config.yaml
n_layer: 8
d_model: 384
n_head: 4
n_kv_head: 4
head_dim: 96
d_mlp: 768
vocab_size: 8192
activation: "gelu"
norm: "layernorm"
norm_place: "pre"
norm_eps: 1e-05
positions: "learned"
qk_norm: false
attn_scale: 0.102
bias: "none"
tie_embeddings: true
parallel_block: false
extras: ["capped logits"]
init: "trunc"
init_std_qkv: 0.0228
init_std_o: 0.00571
init_std_up: 0.0228
init_std_down: 0.00404
init_out_by_depth: true
optimizer: "muon_variant"
lr: 0.023
lr_mult_o: 4.0
beta1: 0.93
lr_head: 0.00707
grad_clip: 2.0
warmup_steps: 200
schedule: "wsd"
decay_fraction: 0.799
decay_shape: "square"
final_lr_fraction: 0.05
batch_tokens: 131072
seq_len: 1024
doc_mask: true
train_tokens: 461200000
steps: 3519
dataset: "wikipedia_en"
MLP neurons of a small language model. Each row is named by its layer, matrix (up: input weights) and neuron, and shows model dimensions 96-351. Each number is 128 + 24 x the weight over its row's rms, rounded and kept within 0 to 255. Numbers have three digits each.
Before each neuron's rows, "fires on" lists the tokens most often at its 100 highest values on Wikipedia text that the model never trained on.

fires on: "es", " E", " all", " be", " both"
L4.up581:146133160120157134131151126111130121094111127149114092132090146132112114177141129103113183155136118140139103117109103157135169118092120156119160092140046127161110149130111087113144140132123135155116143154123165125097129131141106098133162141112135101097096124142167104158084154140131133107101139158160120134133124091141121138108122141147112134089158132120127167120145117164092109162128108129118087118098133107141142105120135143122136133174149132125152124158155131113159158095142157115095091156124124122126108146137154128150130138144149128142104146133137168128117126162124129148128093119090130082133087097118166129132118144127124158137118124124082118131144134134120099128090135121109130144144117139141166144126115113104107083132151163084147076079129129144171131108168082

fires on: " that", ":", ").", " said", " called", " saying"
L4.up715:116118157088121118136171071165143107133136145131116138149146140141115176155105127121138109160148117145124152099135153136121121162126078166155132065130148146140119123141120145091123120105141123123130105117150153100120159143134123099124125104147103080132102088123140097106143153119118133080088098117127131131134124124154180153124118105142151107148127149149143128170147132123108158134130130138144088149157141101114175111085104103107101149133142155100149123147133094139075100128115146130056171168176120071123146116137143090099101090098125117126175136089136131205160121123115198135127109143121127124169133134149156076122143188123130119152153143156124154136092129102097134168149177117115153163141128131164141090148140102122140165160171144111103121127123119095128126114157152

fires on: " ", "s", "'", " Best"
L4.up295:119131137147128151065146153091178183144093135126111116078105123139117108084128177130133124130152139168157124107151132110087114125108122125158113135086111098144100129132134095113136093128155157159149131148136154128135114104100100082119068155104150122124141117108160152074100069140084088140138102162081111144127127141127151067129116149139097101163117121151138134132110081185091133110123138100108113097118156164124130123102169129118116098138153116122097151176169101147150129112137115112166139117127132142154142104141131156141124144161148125144189153185134150134157173141142108107117126114128119136120110137106119148085091122144070164101111124126121144090114141126132110108129074135140144122106131155094178119083096128144153113115110135133149137120117148140138077107123112

fires on: "\n", " =", "==", "})"
L4.up731:147135110097128155101157139126163143147135110170094120126139134138110130184107131123132133137123167110129130126126126134121141147147106158113110122122150147143107149116154112128147078101115086142116114122131138151133154149066122107103141133153117119097089143120185160107143127127124145121154106129131151152108144122103136113142154167145117106119155134078165141119111089132121085105130132136114104106125108148146118188094121160125141144124144123141152130158149144141129154183124094094131080108089134086160115120139188079155135131126149151122134128109118134138169089106116048193121144100068135081097118140085166140150125135120121132151122177102110133153111100120120171119146125131130154115137147087122128118116147106118124133159108154171137139140098129158149143135160134

fires on: " who", " but", " he", " and", " she"
L4.up659:151114143133157178107082174111119110147079137106104110154153082148170112102121153170100167109138164126101099128151106130128105127143148078148112091106171094143115145114126159128157146150103104101150105123139117131117117075120125111095120158136158123139124102134151138136139137137115146155152131123095145115165154139156126118115135166117105108116105131102164151162103140138123126150127084156129124095124182130082102126141179139144139115158117097113175143113129125145114145133149092157093200164158120136122157150119135104102152152174120114122111168165105176170116131132116126102089138130120106091160182115096166094114123098108130132140121147127117103084089091149129118138093130154105163162108096140118141136111126113112166166122147126142160121121114091146142117111151167

fires on: "ing", "s", "es", " once", " episodes", " years"
L4.up53:136105133145131146143109142128114125130087142129149123125152137130122126135106158155080147123090158109122118125103118148127127119106101103131132151114111081098102151154137121169106135128154127120112122146127126082089102116185118107125111144080087147090120104124094116106103125104131178109114190108163150104127127147125138148089133096133139116157153174104108107111150089152147122128126148104077142129085148129125123148150175149111096100115189136128098136135119119151106091145086134154131148177144131113110130106116126112149109165120138116116120128092121145129138166173153142083111130160118141140093111121077132083127115114149150117145119145117186176151141087117150148124131123109099107144085122125116103168147117109130136172131121104157098092138100134130137116108122095

fires on: " re", " was"
L4.up543:137088133119105158139154120135108128129136116100090095133089084115091116124123176152129124157076146131148147131119151138191109151100085139149128141132137123158150065111110106105164116128138111141079133144130127132102083068109186162113108091169125117104133113163138133126138104127119170150132127116125145176134155146111113139123095127130106148153135142159096151134108131148105135130137114091121121133147086133143138187150123056125099134126166086117129120139156171142087121148150123137130130104149117138111127129123104099142106186160132146129121145107118152163087081142118098100089130143136116143123138143117108129144138161127126140133111145110085149134119096121135107136106147134184199136161114146117133109088094109110157102120132123077139156158105132149110125142099135

fires on: ",", "0", "2", "9", "7", "s"
L4.up381:103087114119137170079136109138117088112137166177149133154131111115108120163112137147107123154114120139137124107151167140067145135114129157109122076110175163122147137109156124122155155153123142181141120177094095152134133117148149145082151133141128106079122132125153098117142129170128122102153164064088158154177106129109154148122147115128095146170102115148136158112134180116124121084113134106079125111176161140146108083167153133129094129175137127166135148156185099145138131147115101144103146118154129116114075140129152132128133104122114128144169078110100126146134126113100079133128099132110105073173160132124146155093134143136122125129140117126137110123157099134144133123101141168143142134112143189112059140145118135114134130127129127130100154122110143113175131105119113

fires on: " the", " first", " last", " total", "s"
L4.up590:068135117146142150116093099127120140135122118127133123176139092174132124132129142146165157145071125168118120113101119122130161109150128120168159115149118090121126124150108148116108134114146133092124150170170127161141099093159099152116102112156150181108128115102126135118137116137076152109104089141128125091110123125130095169097081140124159142124152091141150145089094093127169082125106142133084136126127149149120115111174091149130138098093117133128170110116121110126096073157160122129154134123130148092145123132168111111101135128139152093155133162147096076117133113155166125134098065137136090107137140123127174124133166099149116154127148113077144120097148113118122156090137170104143141149135099149119116106154093180114137094134124173125106123136132104098086091134143161

fires on: "al", "c", "b", "g", "ep", "d"
L4.up373:140122061109135123098098118145124123133127111099153057130136129139123113152131126114132173084129082107110163115083126076143123075129126151109139099128163105112098178120141146143101163109142149143150113170130144102155176096134125152104119150132116188172150122135141137136171084087136124184127127141134127128116120110175115145189095138137109114113163119131133168113141125130130125125123074105145142126069143076085117098156083148122138127091127142172128127113161102140114095136130088111127130139116128144152138157126155158130124158106129124130123138124144149109158097099103126137093095106097100116136120120124141101143100170148110113136157117165119146067120108164159148159138137125151144099147139171142115107105136130094099128127150155142156119141121113105120114144107126

fires on: "\"", "\",", " only", " one", " which", ","
L4.up211:098080143152138093126095120116110122128128108172159106107144155150140090172125121174104112110073091138145114126120122168149146111139101108137144074108143089149096118135156121105098148109123112117123121143102105152115119100131119125101147178137103108093135114127115114134108129154120120091125168118141135096146106136081159150149150169128128117163111134147156139142110155145129126136144172160119143110143121130141122167133121132133091082131145130140188140128122130119130116163111077114138117168087113108173129145170140133156081147163119065142138094156138073108129081154129144117103107140090130130130078152125127084113125129107082151136141132140150148122076118096138053128104119161082127139094155111134076129108120112120130096149134145152125143141136109108137132086139141

fires on: " that", " to", ";", " into", " of"
L4.up652:135116190140134120116136117125130156161139108136146145192134144142145118157137165139140096120163131144133107113152142078148092123104131110151098126106107134126112178126119139165119144070108173105122114130128116115099120101109089120133111094127097129119124182113164121160146095118137131129146122085111149162139127145144158163131071090163152124145137149119102141084135113095119118108153136134093142100091133115085152150165133103128138085071114154123124126117139096117148145097123128112118137148128113109102116124132166119129116132109137114163110110104129118128147086128089102127117150141134084151163170128097113125155093141129141150160178089103111160109138114130169151118126093130120124152091110133103116131157111145112133108158120161181146118127154079082118142118112112

fires on: ".", "al", "on"
L4.up280:149113113106154145091111133114116163153138138122132092106131088149132120103149117124125103106147116144147118187113158114100127125149127164103126125156065126184112138172186153136116127115167141164117123143107122149127094097106141101125124113074114149083091153125099112133126191101101144117135157152136162130153084128144129124151155152099152113148129094132156121132151137108139128145120180027116096135180128081168143114164147083098204141133123148154107159157123128138111152121160159142132117148121143082115102140142125139133158090113121184138150120127119152095136181105160116135140122144110161111157110125104153123162146137126108138146136100094103133150142123090113112071139151158111125098103103128095115135141123130141150146120140102143133135163136130133110129086078128

fires on: ",", "5", "9", "0", "7", "3"
L4.up363:092131133091120122140109111112147137126114174125142107143129055141133119155112108110105128130131136110124132124119153121116127113090210113105110101142102127131110096137143165153116111128123171104085120152141106138121107096174122111159130143140164121046156176138194086120135138155170131131120140102153161119123153094129127111149143157155106121139081111140128154155127093097166086133174095111141093136156142158154136121095130126076133137147149116108133118135139160107109125152128110136125163125131127166136155147117164127125103163140173119140118092113152127135148120088147096097080119145171074117124158129093161140091153085140125134117165127130135151135149127119110126108106132162137145135098104141189133145110117125138118134127148102155144105152118134134127148106092125

fires on: ",", " as", "\"", " the", "0", " coach"
L4.up115:114115101125096171131090120136127122111137157103140138144120150138155068173164140130174177149122102114158092131130137107149176127128120124156114122150158141153116102165090123122160103130142077125145099102125122105140127176172095143136135136134113145113132209130168131124122102098132135112136091102108067122136130094098121141149171108090099124117122132158137113133132150163153124108119146192148100097147121151094115128163179113128110134114138118135142127122106075128109122131128129165127119120143114125106110104182139123148104109169147091130125152121108148134104117139124087160102135133135121134125107106139126152133149141098101205108093126137166131073134147101128092126111121151122142109160085163171125110094130112140128136125144078108096126128102130125137116153134118

fires on: "s", " also", " and"
L4.up446:127132132125130153103102107153151154135100134160145119151142105111178115132051171188110119133135114160075120152108124116169153144132172100133131114120161153139112127113112146131125164137139139146086152117114122115091121121101118126137166121142117175129078136128064147101101131141120144150143132125118173113092149106129129126110116137130148115153076129176155143165119148150130091116116136124126140112122127123116073159177102157109127170141131108108079137137160097157122108124143116162150145133145156064140205124121111124107119164122118130173133126120078073107149113117105165114127120120139147128118096123130156070130128115143143145150127148107141164098102103093122122123142114135132154173135145089133134165151133158120117131104120125135129142154097105116112118129150100

fires on: "\"", ".", ")", "'"
L4.up133:131135150142142120107162105146130160131116146188124138127160145121122122125132078127088127108129139136159071140140176134137170089117097160081084112159139110157074108143133156119136128103140144093128164155114141138086160124131147098096133138104155120082127132097124126097167142131054158146106123151174119121114140078140120088139149138100140100130126103099102171119133137089089196105116145116126112112136106143161129126115179091144116160115137138117099200120086151123147078109071122150133134108144103157122109093123133170148137133090137145141130137146149137193083157127117096099132125149139122135130101106112124137140116120147118094099154133136123141147097123147125117084168139127132137103107166098139132153142161104094155135133109129120112124128135108102093118125090102

fires on: "al", " Al", " R", " Le", "Al", " re"
L4.up656:144128182143170129097164134150129133156115121166119102161118131134082121128134125113096097166151125164113135123142114139140110111133124077148118132105126097139119126057137139115102155110107111098165086159147135103140154112113135119137160146129081150122144148162092098132096083133081165163100111105115160138098150166143146129124143156124109128108130129146113176133132158131104095114118097125082118098098114169135121127120129059169133169144142145130089131169122149117157108143159120110119126090087115096137109118133117119133109130156060131078187142134179116147146140127165099111112086111155136181121158135127134122122119100093153154166113185087139113161107102138119134133146109144159123126138127108089110103131172140103106140107130140097083111155132134134110117130137124

fires on: ",", " that", " which"
L4.up173:140116118120171139083111145151154135122094155074152115137138167115085129174145089156133100124127136135140134135132153102123158151143144117142141103150097138103117135127075107126147125131161104179168147105162141145147092108133121146188137101184110128092138136121147118117149086151143127111103128135162172134126190141122125151100109153101162107159117110147154143115110097077126124150164099139138124109144160150134129130184075115121130152104129131109174130119135079129084081116099142147130165152152170186124111102143146094119111105145175108148097113133116144170186135146132111133108123125111121129139162125136150151123117119104135102137121128118158155112163126135128110142114090159133141142106103144173116112146085150100160136169145105138113129129112114133099096121137139

fires on: ",", "ly", " also"
L4.up78:114127151121125107136062099119109149135144155190168110107129118164113121128165146170107115090136173140101113133139161125142156163132120148097094102102130153167119136150131128156111126086120118149099113114112130134109102130116109099110127180131090108143135101142134094154106141108127178138167138126101149136123138138145155110114119197130123109109107112129127129130130131144094140106158112122138103127150138164162119144152079133153102156123134168119154134113113124106136131096138072126150187142154137162111148131161116153152126094148149131119142122119105126131132093104137110108125125171139099117146117122111131109114136073169143080145118134128124139106118128147122124112100160120153108143108137096136113102163187158114146145148151090159140128116172092144092103128131077

fires on: "ed", "ly", "d", " and", " out", "ted"
L4.up740:096129112094093118129112120104101090117110126131145162137115121163205152121097137122171129113148140107115079130163118114110157136107097084133149132141121123170179093134128106100133124096156142145106131126119111145164086131115143172138094110151130108114147125141151155127145069147142094146175116090122133129112097128143151141118111141144106092132124085091147112120120103149115132127130113085112088140130139116107128135145174097113128086117138145124116157116106144114129094126118103128132142143091110133172089063153145128144068136091131144152118136093122093182102118110182149116084138167150104139184166120107140151133143110116129104164156138094177136140136126169105184168145167152091125153076138122115166147106129156120106127164151155172136102144111122139137128128119150

fires on: "s", "ly"
L4.up553:117141152137108145133130132096117127157093145114112142114122105138143178122101143153133093124118152171135162139183139131116135145109129084098114108085136103140135135143115118128122152156144169193114164157143179107148122138119095139116149156092134136134129125166158104154130089117098160065161113144127128146135131115116146100095124091128152111155107137086112133128109126120111132099100146105125136111118132125130090118104187108112132167097148126174105135129155110140114124126127103130103090116128083121137120110133132101167118124092118154131160104138169121186095167153110094121081069122125132163118129093097095155112106122139147154137132131121120118134169141114091119111101098114113121176065128139141147111160139167095132153088183169131134118118102125105112094156120131